python train.py --n_kv_head=1 --norm_eps=1e-05 --qk_norm=false --bias="none" --parallel_block=true --init_std_down=0.00343 --optimizer="muon_variant" --lr=0.0113 --lr_mult_o=3.0 --lr_mult_up=0.792 --warmup_steps=200 --final_lr_fraction=0.0 --seq_len=256 --doc_mask=false
MLP neurons of a small language model. Each row is named by its layer, matrix (up: input weights) and neuron, and shows model dimensions 0-191. Each number is 500 + 25 x the weight over its row's rms, rounded and kept within 0 to 999. Numbers have three digits each.
After each neuron's rows, "fires on" lists the tokens most often at its 100 highest values on Wikipedia text that the model never trained on.

L10.up209:527483462510482492519512485499488458545496507538507432507492519517508473481507507459525512488442455500517535516462468512483501529536492533481501480537517514486518477488505490540518527537472496508497496465476522463485494511501491547539502476494476475437486461495434451455504471535492499524518488493507506521537521500499474493523516489489521456513478484498524500499553530519518523473528499482507503536481512514526513491481510544540488534517471481524517482533503497527548521465452499537465526525545493504509523463510501529517470508487515529503523457495473483475484503510454507484
fires on: "s", "es", "st", " Des", " As", "un"

L9.up726:515467494474507503471479522480490544534517465516499493506526515494516497475495497494488507507519518480553474506506495497504486491496540520511495543491489502479535469478472515445508522473453487485505459484499481503510533497463519500467482539499487483531541510520510487531493465502506528484521498540491503474497521532502474457460468496483541503507441465547498459468534475493510468487534492528521515490482527474463526475529522494501454494498553483520493499493504454485509504515539491474522521527511490511516512485515556506495466488566528512438478471546493487475461553456539524516
fires on: " all", "one", " ele", " we", " women", " All"

L14.up286:454518499511547510495536499493494474487500484492466542518524495520533555490551496534511465503502501507500516520523510543448516481472464534543523546518499465500509483510528457531517477489474507508505507451496526514472513518503501508495496500501492463507491548478490520517515497508502439469507503518469496481493459518520515465480512450467491470517492537499491495459514456485529481468482542540497449485501536489522481496501524522508524528509498496485467462484487463505506552507533514476519531460466537504453511514484498500473462527565509496545453482512494504496492486482482535529
fires on: " I", "A", "ations", " A", " reg", "/"

L7.up540:483496541475494496530516499483476456451449492514528486524540517448506504466488526525493522497476491522486474525526504486533499492514517545481505516486502482496501525473540493485532476465517444488494525483442497455504477530524495484520526547517528503487499509502518510483533502527520458460479515523510475500501526499458530498533492493511508465443497497494489516495511507484461490499474511495473519496514475477473516505486525517467516522492498541520477457500511484533495477505520514534502491492448543511495541532527509468514451520493543451530465443532496502519497567500516548540
fires on: "im", "it", "ed", " with", "d", "r"

L10.up612:473470482459489505535553446460489534537563467505490478513512490510478540479520507489453502508472513453525506485524498502498476505478484486547519523454472525502482510509550494477493470520483476555494528493492543490538493485532470502518488482520546470460517515476510476492488469535504519483496514501459511516522518515492463524506485494519486490515497512504479521530447479544485498479510536451504511499507480514491496516483483549515494493458516530510493469510530528484475462480526520544516490508512510523526544452503465507523512525509495488546474508529524507545498488462466479542
fires on: " it", "ly", " became", " very", " make", "re"

L4.up564:491459477491504487524503522489534458541519505490464496475541531497504449476485458504507529548446512488508513530476504528553513521460473506477511483483518525452542519541531498492514526517510500509496477453469450507492500488492509495516489501497518526469468492497506489526474491513489468479556498535457559489528543540497499524484462502506565508491538508534489472503496467522484470510465486483490476512502473503476505510514532499474531459541476503531539495490511501531505504473496519447487526532458472521482479486483519508509458521535517525468518506508530490510519463500494466528
fires on: "r", "t", "it", "l"

L7.up637:501498542523458485541517526488533493520490518527488478525499457477552466479514509518527505479498498461495517490526515522591495532526524478494467478515441523510553508470513456504539501483479513472515529472478477539526491474513503518466508503519513495479546518480485500509499531499489527485529472500522516488515533502496496455540499549481505478496465482496519501486558535512424473497472501501495515527462504524520538482472471501496478490506479470481468500510497522494533510477500496495518495493473499525540528480467492492474506450514435512488502465515486484496466508507485502550
fires on: "ir", "as", "ar", "um", "ious", "is"

L2.up446:481528532484532510525516486505471498509526507502476490526474460513498476493451511514477498480448492472440497469499511499491489476516484515538500487543515540478517508515487478526516497489489500569522539500478444465467502505502466460494489459514484513488536494477494495438516536523489529454460510493499487496479489530529522494522484534503522517565535479502487515474491479483529508528465534528498474510483514484514510496507549507559479508498495502526502491502492480483508482501505478539536505499554475502509472517494497524502530460467513545519516496494498433546465487529477463449
fires on: "1", "ine", " one", "G"

L15.up163:513482505503491517515485486494520496480535439483506471509550473493524507518493547497510496480485499468462507532526500506483502538509492537573498482481488468530496508478457552474508491508550543534476476524512486487488557509548487511481510483445484463525460463480471491515474492493497529501490509534507517551523478538486505462476519512483539482483540503497490457504477479466512562463511510515484529501497523505503493505460529494531471515481468500485457495463477465445521524487508538504515532513513525506465477530492511474503510518514500538489444478498531490529494473493481488501
fires on: " a", " b", " A", "'s", " his", " G"

L2.up435:491493477513504520519507500496515520501482511453534514541454495507508482492492544523463487458511512514469527497470515522504517525481509514506476472533523457493476445485521526497519512493500519519494493490491498506470482522527544501563515496468479485500488517480507499499484511501518546519486463498525514456484522454498515516501505492482517527466478505531443489540538500473474491505470477487533458496506530523536483502516499508526460497517506466521480478493499471498574472452527469492536517513468446505585451493506493521467496502519480443523482514464481503501525483547528530491
fires on: "s:", " series", "==", "):"

L7.up388:478493504475499484478480525487494500467499529517563460450507528558487488492532466508490525491509484516533524535500519521550523455458502497492508532500486536449499475514456489457542508516495485461546510461478489497471495481535515498477463486482503481522521523506518496510526482552528532480477520488521492466486500499491510510529511523493503551522476508522466478500479486466471518497512499499521510491505504492510510496503517540526433473492490514526442469524544502503493553482475515500506490559459462491516537483503534516544493489477487537486459466511510510477474467489494545515
fires on: "n", "ic", "ouncil", "c", "e", "ound"

L3.up41:507507526521530490534485452458455522508496440476467483559529499542498511487488499494500506493506495537535484485508493488503498419475518476524467492486516446461555516488499468484518532436515502521482463511516540505503502486471491526478492481473468471510506458505526501500497509506531512503492493513504539517533513484493507467499525524509490512564495457516498468522447500513489493460487524539467509499495501502525537520475537531473463511486486518477525535510503506482502527476507458494477500531500509515486494474518445487538491529507501552508510505528512468476547542505530509515
fires on: " c", " high", " national"

L2.up758:502496487512505501511493543473501508460512451463552524499462513495539492496503438541506496503488513546509497495511514530500505441513497514488513528521489500504495499510452509501478525445523519496437555509486474472486473478512505483470475486490494470502508494511456502513511514507542511448512499495469529468516533497510493515498472487522481530538503495511526533520529534503516534523527521490464495531507492487459520549533553484526528513513518479499488475539509458495541490505495490467507491495506469491511447500524527514449485515548460490470459503541492475553475460511492514466
fires on: " date", " place", " 1", " Date", "(s)", " ro"

L4.up117:509514519509542497536506493496528485517515487532522454477548506537447446515503491506471480505479507504480471525498499523531500512500487510493493529515474475461453467518525487498529545481497527539502509488528502462484514441514544525550546509467459518537521524480496477503487519483496458431499500492493520497461467497496512443475488493467517491504466512490538517452519480515459499467491527571509483503466516527497469506502452482494494495504493506518493491500482470490523514528484529525501517515513515517459478496502532479514457538478564525481500497530519510493518476477461493498
fires on: "b", " a", "ent", " A", "A"

L4.up220:546540499524510514513501510502481536525507496503542495455478470521534486502508479467516497501501487501470475530508486519473530479449485509509446504476495488545510476489512483507493465459530478483536542489531518526514478514532502483496461459477493483512559485468534506506486509467477557526527489475482502496507467475470487482452506513520480487505529464521526530461497493492496487511529540484477534501490420471499476548488472463516539499505507483525508502494517495508452526514508482504524513502530495489475474496513464532531470488547523489493465513541507527512522481481471503579
fires on: "ed", "ris", "en", "é", "b", "ut"

L15.up195:521476469519471519498458519480473529521492474470522511499541524501507511549512481521506429516498480466544500490515498477480536519445530537543472498488524501456456470454503512500562512499522518522451470506517531482470511491519494490561499481509465511455510494489506523514521504470492452486496499511484487554504407474553487480503534517503500453483490501517518490529491498479527503490463492505512478530510496539518506496504492477522514519502493472543515492525479501489506487493517475525476458503499511521532497522499510483472524537509494483492525461535468488524536508507542498484
fires on: "l", " pl", " al", " rel", "pl"

L9.up630:504463456519580496509548518520478498477492484500515504533500478493485503510532474536516495460445501494492464468465481482518522448523512493510486487532522523484488510510548470520472485463477504530478506493462514503471468511517533507500500488487517485479514504515511506465519508493548479508516489496528463514523490514509483463505487523506497553512554517551505533499514515517510529469496541539495482529519478525502512454538470496536471527481517493520562463510513469484521452566480448529514498520497490447483500512489476474473487516451480503485484470517506507502462516493503506477
fires on: "ing", "k", "p", "b", "eck"

L11.up643:520521479499531476551509491478487525527512485509548471484510484474491470518492485480522515483522501462479534486505516530468489484520563486526508554472484527529508488529450539491501510528447507515518486576451512500525490475464531505518532524505537464518505481487498460503492521497469531506540489494499490535480511514541523447455532504483499499525490524451477486521516469530517496488494521510494515460510492468514490504476483488493495523526505482490470472491499505550496509496495465499521527540515492488453517475478529455524473550495486538490484498502489496526530531434515486460
fires on: " as", "on", "ing", "en", " a"

L15.up103:504516495507523500500513517509492507490548461520503510498516460500501520486484501465490547479512467551474475478529511492469490534484531512501502495524469451514524502489507504506504542489518558526502545505485495525521478483465472483498487499501476490459441464506467473476494512511482498432497483561494488455529516509542506501520488500544503490485488504544470483500485446494478484496494520451525502474532479498518476509497470544553499499491491540502520502539524482505486503466481556519457537517523479483476485449557486507504532487515574497484538508492509510472520519508521491514
fires on: "-", " (", " un", " re", "em"

L5.up179:455537493498491463483482495506487501527503454478481516450501521486510517517482471511501514501502496503551556512503546498502501476514552538508549522516526526483495467508471493525441476505477500486482463513469468520470496557500491544480493502496542547531480514497537522509498514487514488501522516559462515494481430515472434491494489477507535513504494505443488509497467470487460544484503523501515523510520468513468517512548492497489470502485534487495456502491496486493521476519497495499495505458500474500565515509492536509493484525493467503508456513495528509493528474464542524489
fires on: "l", " sl", " Sl", "n", " right", "w"

L13.up752:531492485498468488456484489479492511519506452501533489483528478495490495482515519512502488470497525497528495463459514494506506472473484558535567510474517504486519459495508491506532528485485518523491507504545510497513470507478522515468544504535501525462491509500477482519522530475518461529494501486474486502505472485510508494464524512510494500468466480473559535522437473526517535496489540477531517510487512481487506492568488476500554442498490476476493466470491473533484442520526496542487517477479496495482479524537503472517517509538495506451542476476522532513538516483532554490
fires on: "l", " rel", " Bl", " coll", "pl", " bl"

L2.up66:491505493494532510518513470536437483525518472489479507507426551481515489505522526500527477479497477487488460524472478516515484490498550518540503534551477485458509481489517500514537481494511508511506505496506516469458525522526540502532513483524474505502484462509489523465475484563488500560496511480486508516491476503496497491502524511507487536446514500472499504514499503463508512468511528434463469540472438499557496477459489481490448522506479477491500487522538527499510520525555521517470484445511504472496470484471473509471502516503476498483509530520522523520506473517488527517
fires on: " adv", "V", " V", "ort", " Van", " und"

L9.up89:484546507499494471481521498493519523518509498521522502473477532546480459554504514503456568544483496486479515460503508511505482511468500501471513515520478503529511485470510462533478468550439497489470517472507446486515508529441554526453501488461492461521547503513516526515477483459526504480504501506529490514499519510501473464481483515472490510482540503506505470517486525502502512468519467509523494490523514515441524501478490525459509525551542513479493489454523498560504509523512490541491480494492495450490494482492499492521544517507519517524479469512516502489514477530448503479
fires on: "a", "en", "O", "u", "22"

L13.up56:473528467525514471510504525535477523474529520480495484525489513446510505487492467507529524486514495469526528513454542456468496565541517531506504538450518491453503488469513506483506519468529488503480492447486463500512511474521494552447504506491517472519459521487501492486543539510493453498503500527505458504477485493489539487507508493496495498526490496454495531537501493489524485456488505485529489553493526508468489518508529483501542482480509488455529506417501471523513536524488526482515480498481488509557496490468477484514507513504499484512467476513516517505528483524556471478
fires on: " of", "w", "l", "ew", "-w", "W"

L4.up579:521513498519494513504515485514470584483536501479482496499466483496474504466520464476493531532469522494510507526550455493541498455499493517499530508494475477525535515483537478494514483496477496476489498445474522539503497508466561490468489465506505466491514481556520543522475494469479485570481495500496514510493513480502480499484472548506523506507494479523483484513472526476494513521509504519554538487453508499497506489491491465487531509510514491528529450486437516489483519511500485532458475483519486482567489496540480481513506535537494528483453545509532503491519493477508524499
fires on: "u", "t", "n", "o", "row", "a"

L14.up252:509466508479517506520539484515550513492482524531498489491531475521533489516493488474460485548514496487469466526528521473474507482490536485495445476481464462485504513498523494458502503519508514532535520477498491477487502516471529555444505505530493465539494509554509534461534547492488521531484497535505508438534450454497470491518503505472498447491481482475491492527462462530465489482495486526518503513523508555501482487496471555474505492485491502475472498500516505488525557503484501489438531484518515515483503490480489513469512528471514529525508502515507478540522478483507492549
fires on: "o", " B", " K", " Sh", " b", " Park"

L2.up729:455450507508460456512444513494511478531518474492530516495481488493528484496488539531496523462473524485528518545506532536488465519470527522500488495496464506521507505500485512514516503475514538497508462497501515500505546480515493521489513474475463479458501456501466454512531504539496542522488523553505501497543496540507489457459526467503522500468503497467502521511490484484473466500533487534490465560509493487502505499491517541467463504437500515498491490509522482467459467515516495542477528489519524512483461489506479489510494552467515498500526519543458470560476505524488525483
fires on: " found", " lead", "ound", " struct", " According", "itect"

L13.up686:528502515505515550486434477505453491529512483467526485475487497490491452480514508480491498478519469526523473466490488504472505517507534491517450557475509514480539524492498462479514498496523536516527489504472477492508562528479523474486527485484491495472457488510490485460459495514489491452537494510489484517509532540566500505476484475485516506483465476557516470475479494517522504488498506511534476465500475481508475476494544476462512493513474509536514482501510471474540531501497516532466503510502451503488508529543534475510505506437556515483519549480483529499479501517545502510
fires on: " A", "-", " S", " H", " ("

L4.up638:487501502528482500550510513508525507490494489508567485507467517440537514506506497494509507465492525532494515521537471514486502498470514496493510487476519507507502475529487493501519479474510514490529491492539425511487486513489494488488526494562521523506512473484519574513533513487504526526499487511526512526544515465529478502506535466467501480451481520496529540475468447463499505442441497466502516561536499541525479465519534456505507524501473481484499473489485490489520515506482539459526508556503470475496474484516504512468473496506494480502478492534514521515447466487480488509
fires on: " dis", "y", "en", "ine", "it", "g"

L4.up424:492504486514471450522487484471483518535538497468503484509521494516522499540494533483455566497492508476487504495478483492496496554493545507487519520517567485482541499533484476524462527508476520475464510516481519503500563494503540535499500553495516512520472500482517539465507481477522488478500491507481493504519494508480486490458464478455461472527513419504468503487515447474518515529477481557506450484492503506489484485511524510511507529495508524513544480528456517492477469538498524492522536507501477529454494498513545491463500509493490506477546504521486500506474499449513480503
fires on: "ro", "ow", "op", "os", " post"

L5.up633:489500456490473508529466491513495464539486546499490508468540518515521496519489515471520481494505541443480483525492492518526491554546443498512485489504526487499488488482480487510530492485499523541496483477511562470470499506520452514512499492556499473471485475493481505492495508450527500527454516504522499456505475508522501486507534480471490501456527481468477514517507524488484482543572542483519509492480516461538503474519510505533461516568515506528537524513472502515500465476532486507511463527505504508516487490558549482494489480476492475490492510479473476499462465459497481493
fires on: "les", "ary", "le", "able", "es", "s"

L5.up548:499494485544481532496523488466528536487518503502561505551502517538511505515516501481478487477539498485490502503503510506482501521465485475491512535467501477532482504518488515531512490491560519469491484485561505514471488499488526509498467491476512496474482490482537465501517525463458523497521490481490458509516529480543481431511483501526526545509490513524496522464502460531511491474454506518497499486443499502480484490531521452432509454511508495532503491511508480504490505473490498490482510570490448490478472491545477519523540469457502530459468473557499520511498486507524528508
fires on: "en", "ed", "ing", "ent", "est", "om"

L3.up460:508497544513517462485488510470493510513574495521507478538515480490519498474472485482472508505456484488456509517497465483498488506503466499519537528492530505488529478474495492524557481442497508552484533488501504520475482504471512454490463469473523533492464450505441519494528511514497509511525484517500521458550552496492454535467479497485548511488515497475474518550558504480502473489477497524512499516525479482527549492469483529518505511511511513494462505541500525517491480463542545511488495510531501503525527490472505478468499514479502469518463479490529486517475463538534496506
fires on: "as", " left", "S", "al", " kn"

L2.up735:457493512487491493487540475528458530450472481499480527493502526513481464557474475527502527471479516477495542504527503485524494486528511493477538510477488493483484540472500501482483520529481546467538482491457518473540498516543479503487537438506476501514469476529494490448489525523510478486494514512537517492503498554516503463503481573524439521492511494484479484507540502534509500458475458492483462503530503514522512501534499537475494497501475477518489524541479503527515494513498526533512498523503495480526551520468520551452471505499520492508536482478495501485457528467483515495
fires on: " for", "and", " of", "ivers", "igh"

L10.up182:483483515512504493545466535454533519484516516494513477440521463495493509497465477508496524482510473506491515512501494551490450543502463538473466482479498508497519532508441522508540510521480508518507501494559487485516509473496453550483471421484496536514521474544535507490535506511508499474466530453510494486503487514505506477501505475556525492480518511508497467533524529508523535525511528502506489531479504482496483471491488477510553506464505476490515453505474497510498475524485531484533465491497546514491496527501465525493469490506427484526536494519525480505483516468468522484
fires on: "f", "ol", "ri", "er", "v", "ov"

L15.up519:478522505478507507517463489499465466498509476486508504562469523475526522509534510488506473484540484538511515490483501497454522521512514535496552507485505544444505489471500518490504521479526481536545533530488485500518465502470479474515531491495476494484500494480494536510501504497553534533511501478505511450493486463493490473502515518475475507544449518469456528459484501528528506510487505499524549511484484500485502451452513491495461524527523501535485493482509503481513534513458485508503533417493502520512478492529495524455480500527537441495543476519496512496516511512442506461
fires on: " p", " P", " 1", " J", " 2", " a"

L5.up141:460515510475484482505511508497513491539495531535526473498543502519525498483513467512533485527519473541454491511550529545503476440485464538456497504489559464485515448519483471497521496512470515514496518504520516516509476472460473496511461523540511500482468476456507513504498496559522529504486498515484473521524468477507491492534530508460496540464471544485523544524529480487486494537518496460491512571545482484490488470457486515525493475491516489540502483482497492524508525471497477492470519493504455542508492519489502535493509474478470480497519500526525489521470485488509554490
fires on: "it", "g", " rest", "umb", "ed", "y"

L9.up20:505444434454486482518499520513525491519486481533468461501486477510562455499455495503454473537506493483477499470478506447524546484448512483477493528492486496542492490524495465538487518476497492474489490484495513503536460530505523487461502503495524506501496528476495491495502510527511471533529521530491514498492510539505518518511488515527489543508519507530443483506535481532484507509492510462505507507505483482515536486520524506471474508535502542475510503507532449469503485530533511495480481524499510491490542481493507501506504473477455538492467553578499491505534482502519440464
fires on: "l", "ar", "th", " she", "t", "if"

L4.up228:537549471434458495491486495521508513482510484472520473508485513512477464475490505502477517477524495526516483512493476500506471528440526506484478471522489462474492480482496501511513490502529498487471514502478463484525468484531573456444483527478544492531555442509505504494533492494516525499482461467526525520498499475503489492524525544528537511516513520505482505487463487511485496497541533480534503477518499500506506487518497504484479494511500515489487501542524520530476513490477527495533509559477477503510526520515497469512468514503466501546488491474531532413513445459519531506
fires on: "n", "r", " n", "e", "re", "qu"

L14.up89:516516494496479502536485532461490504463448474453501497502461515500525515515552500478447510545460527480497499505524551488508520521515480498510498486512511440522514500533520490512519530507455502475481484500509481498477463502507511477493523493509493502464444505493449495476523518516505496504546447465497523527493512502541477453517531513463475540503502530518513485510502479434497543470466480491552479523509499506500461500488490540478506501516484546521505514467496551539497452518498500477454489508496507512549528478481494520561530470500488479495492484488506503534513499522492550479
fires on: " \"", " inter", " trans"

L15.up563:481512524447440521499520538493521451534478485477517477537503537481501519485484509487509455505529459532497524487515521512517536460479552491510535542495516500530483528479493481501490529512468528479451452522488508485481482529494465506470519502516514495446517495554468534518505480467469477454547494502466493500525522493509508471453549539489493542492495509533493475489501461513525526464517481471489485507552521511533517489505485482483526493524504520512504437539478486520534497509471522504494507495521508499506524469498530555482494517492479486484463473488485514510531505500502549498
fires on: " inter", " ro", " pro", " post"

L4.up178:507510484513532456527526535459470486486532535528497500484514537523477479490531511486525482477478497464457523541528514533491454541492527518506455524493494488484507553459486504490505490517515531534472463484509486516505464493545485538487471499453541513519521499485498474526558495502476511498550463483487480482518483516516470500514513451488482491496539414510487450532488525501477511489457516519512515511497518503519471557500501500512502506444541508517474488494461500541484514486477528480506484498512484480490493475482556478489465529487491499498497480533544496500540526513485500494
fires on: "e", "ri", "v", "he", "re", "um"

L2.up195:508520542469509486526485489437509504544478497503499462492503465485512464505492481525502519480437527471558525531487511540491519580486454481533520534530515510549517524501497479499499486502498512497473519478494503460473509491482514482486491504497498496498464517503527500516532492516504501481506477516487505448546475499493494525498497512503487455480487512492516448512490476485507492482505493485471493495523504499458492489475545487469494508515506481444529468486524442457552439514502542515484506514467554510506520484555516489546467514484542481488496531483504479463501480511471478538
fires on: " of", " by", " -", " di", "A", ":"

L4.up753:489516503531438520527522511508492475524526535528529547491501492487487512499497580512460514505482531493512544540537510476482517480469541490487485496465490515524562482541490509523468464535497501519514501522482483490508518514522526527500510513512533467523518529500475486515495513504465457433499524473520543466496467513460502534472518477496535520517521497472485515495510464488496471493489493479474458465508524530502540477499434483435480507502505514510498470534534459540499519512486508512461510496491452533540522516519489524507494541504494490469512490498488493489500518469531523493
fires on: "0", "2", "1", " 2001", " 1990", " 2000"

L3.up222:483501439519496507505517496545525529467480535477520507493467471507459472519511484510516476553488501480529521514529512452456464495515483495485488446490492522508506514536509523488512507537476507492545486528483512515522518537495488443507523505514456448494485506513532466481477519500500498514512538510511443484554450476529532510549483476465450534525460501508488506496538535499532508460522504525488513491477533481487539531500467499481469537485478502485449510487503537503498467519550523498512485534534490517501533521489523470505500497478505493491509518491463514481476491479491486443
fires on: "ond", "d", " appear", "ounc", "end", " act"

L15.up170:459483519493522497547477506460478511475546463538486503460509526559513518485507506491483527493502523505493463530523549534532460475482523489477504531497511478523462529491510506492502515479492515508491493457506499536548501529485519525529482517514484518493495473508484488509496535502498480487515472478519450501498536481480532464544492483506513527455499531472497518527506434502509516499474471523497530490498489490525460451486461512467543530503526541458518514475494510501535463523505499477458532548479438521538509496486498485449479477436510503493483482522505507531515489510482537484
fires on: " World", " National", "ing"

L3.up527:518517508540492519518510515522480502513494491452446508512542497531498470504501448464489495510423502533497488484533516523527523470502498481499486494447491528491543526506497565561480484518486525486477497538533484489496520526447533466502460508530494456486505512455471488509495507489494493483525514514536483514509450524523523562522481458532483494503488494474549515489497552524502534487483514533504506491457508536512483494514516515479478509476486540549485494474479485512468456514502526498490488524494506457514497502514477512518450497458486522493538521517473478508466490509480469492
fires on: " this", " where", " (201", "se", "ther", "hen"

L4.up100:544481481535484497501499511559492497482511530533498522495551529471461468543498516520504505501438494505527520529544507449501468499447503444497510467491531503509489511502468512514517452499489534523502493532487481521491487473471507478497476544532504532484495495470498498534505505499523487467532558485515497500493523515488562527503540491518528484513498495490512514509507471530541476503501466483483480478511525496461487498495482481477461470468535491484492473524531419506464480522476494467523513527505483507526537462509513500516478507494506492458486447443508499540525505526525510513
fires on: " 2020", "1", " 2021", "8", "2", " 2018"

L9.up377:451476475501521478526520460528508512476470483495496513514488500506488542510503451472475491548565456463507492519530503513507490519503493512538519487444466521489508502496551497492522481516513522515494498489450559466509522472505493501523531506511489513467515517506519535493509470470523531488492471480515485491518485526513462511484494478490473469519542511470505467514481479524512490434505466470477505471472488504489480509507514512496507521501461507492491574503458475526498505497519521577494499504485524507508480540455530511499504526509487466522489481563474513418496503497493526481
fires on: " |", " of", "=", " as", " for"

L15.up338:510489512466458507481504476508480478493518515499527512450523461495501521498519520508477472506505496525499480513537489497486503477497507548487469479481495505488539471483487519527552496506533551500521505518516542506461492455502479551478501483534457521488498532488494509500470525518472476532417512507495477535541504508467532471518526493485487500494468485504474474492511494502502533392491497549530493457526481488486454497477472481478500503463499523537506479494512525492507511479475506500501527472481521565544528531463496487542527525514518510544465507508518510497508479518495501532
fires on: " A", " F", " N", " a", " H"

L10.up333:486489526532475476531495486498556493490483493511510501508491487495523479497544464514483504477473448484497446480497511493514459459476485490522517559495474503501522515471498502479519502505514505457474507501549507501471474543487487519482496518523503495495494477505509441466442459532536491521461499481498469534519480515460485539489463523495515535501496534575478468488495510485516482471515504476490494493466527506535512486479494525480494532493464504496499584464532471510550486526499510478512524540498510529507536514462477535523516449489480526459496467499496478501503504515542486478
fires on: " with", " near", "ost", "ist", "ir"

L3.up556:486521514484503494495494507469531497496497538467567533533506519526502510529468535499513520480479476443452524493488516504510445492484540477495509493466479516559495532511482476493500519507489524474455501523465469513487551516497513505467472481465464525514483486503459527521517486523500514478525537533456522498482497515524505553486511475500535514505461511493482485497491539510490495516505484490502490502490513492495481527525467480495498532491528485537466471492485528562466482572499538453477538485516485449520493525512495499497445502491516492490480512513448489538556508479483492533
fires on: "\"", " organ", "ost", "0)", "ing", " footballer"

L4.up542:507520516497451484520501521506470494499501510505489504489507519546507511470492458491506499499519499482507549483490488489524491505463496510520557549472486465490536552466492461497521480486502510537535466457496500474505477489508523486524453457507439496451444500501494494506481529461503509527505496551486511532547534478523519505498519496523520497483443487531514494519546533490501537505518530480508527499475541526497491483492503518455537545506504528469477497568491568526479500521491496540482524474489487483488464477514505485447492524462503484526502488495481497523476503537496487473
fires on: "al", "h", "t", "a", "as"

L14.up185:489501520520514503529513522520538542486542484510499491499489495501538469477518497473520491477502479497504515519495530466492475469517473565502493535481490483493490499503536495491479482505532512539514478513467530502495487489484522500488488470521508519490527522487510513483520536477513513505518512473505475490477530427519492474468537470484498492457490470509516541570479470524487500495502508468542487482550558536509461492486517524476494478506540532462482445516522530442454509468534477520506533459500497535473524505465502519472472467490496490509493468574500507504492506521529485553
fires on: " l", " M", " b"

L4.up445:497477480516462542510526471488502529517449549530493554470497459460539491523528481500456531516505499477470467510484487527535558514531503493516466506490489498526530450481537515502500514464495488514482525481512490466500494559515495499458534528508497534516478512523511495517472502486523520489479496491472463500519542521499525488468535487527496485487519485425487494485501522468440502492489528536473527509504489511517543522506489456505484510491519472470482513498472491474503514456485478515459517525488482534527479480500491518544502473520518470526502499515512474504521483547433469519
fires on: "ir", "ath", "ce", "ar", "is", "n"

L9.up58:474539515507529524504484488509497524471550496528481502481459530541519492467541503503498468467498496488514473511524494494475533487493510488539485543516442454528509516500466512487530493468504507482517524488542513451532500477488487510530468475510502473507563507475492501493517464494506546521537507475504493511536495532479440558548467522497479507498483488475469518524521489511481517544516503477499470478519521507476492519458490509458462525484479467473494417494520515516466488504500509526513465494501438529501483519518478509517497511463490492521503530545530523502485516527505453513
fires on: "ly", "re", "land", "ort", "ively", "omm"

L13.up637:504496520542494476524515473507499504451521540506512457507472483501540480466519474500531511494493492504493527501509527501479517473489501531532515494489519481510482530502482554473517547500497530500504471494501534510506522548533514545505504510496483515525452490499497517474452515499499482512492475430510465518508478484539516432490458450528530474439533567494532536533526489508511475488450509484462481488529481474525519483497486534520526515514518496485530501469475502477495474524505512481536508471532479512488500530531499491493462496530496473484477477470506543550512437508492490497
fires on: " rec", " dis", " rem", " dec", " inst"

L15.up752:490514531486523494504494485481466507474465552482519511507517478471530553525503513521512470504494482484522480505465514482520512525483519528495504564538523526458520471483514454529498466497511512508534494485522466501493487506540505452495452491541550515539509499438449511490536494506489467518529562455464462490498429465497486478476489506478484458478461498506490463477562486507526457495497528482478492539544518519506509515492468514501498505459532472509483485507540501522505517516520506519491478513523509483531453494508461507498514503535487493523490479501499513514530495517524511509
fires on: "l", " adv", " und", "V", " V", " J"

L9.up419:510491480508493489473492524498518489473546515489521523504474460499507522516493481481464497515501462486506483531547506490484539484493510486443512484532517492472516549497501497466487509510489530512493497506471522493460530531488500501526502476511517485514496517468550458497538529512495489446501532526516467509492487468467518478526522504531517460477523565538521532488496510480516469527481474494484502537511514494539531469493526462560464498461471512450566469509512506447500501514516527433479504495528492510495527485511514518518460550503519496489462514489497529496456481521520454469
fires on: " \"", " rec", " disc", " dec", " also", "ly"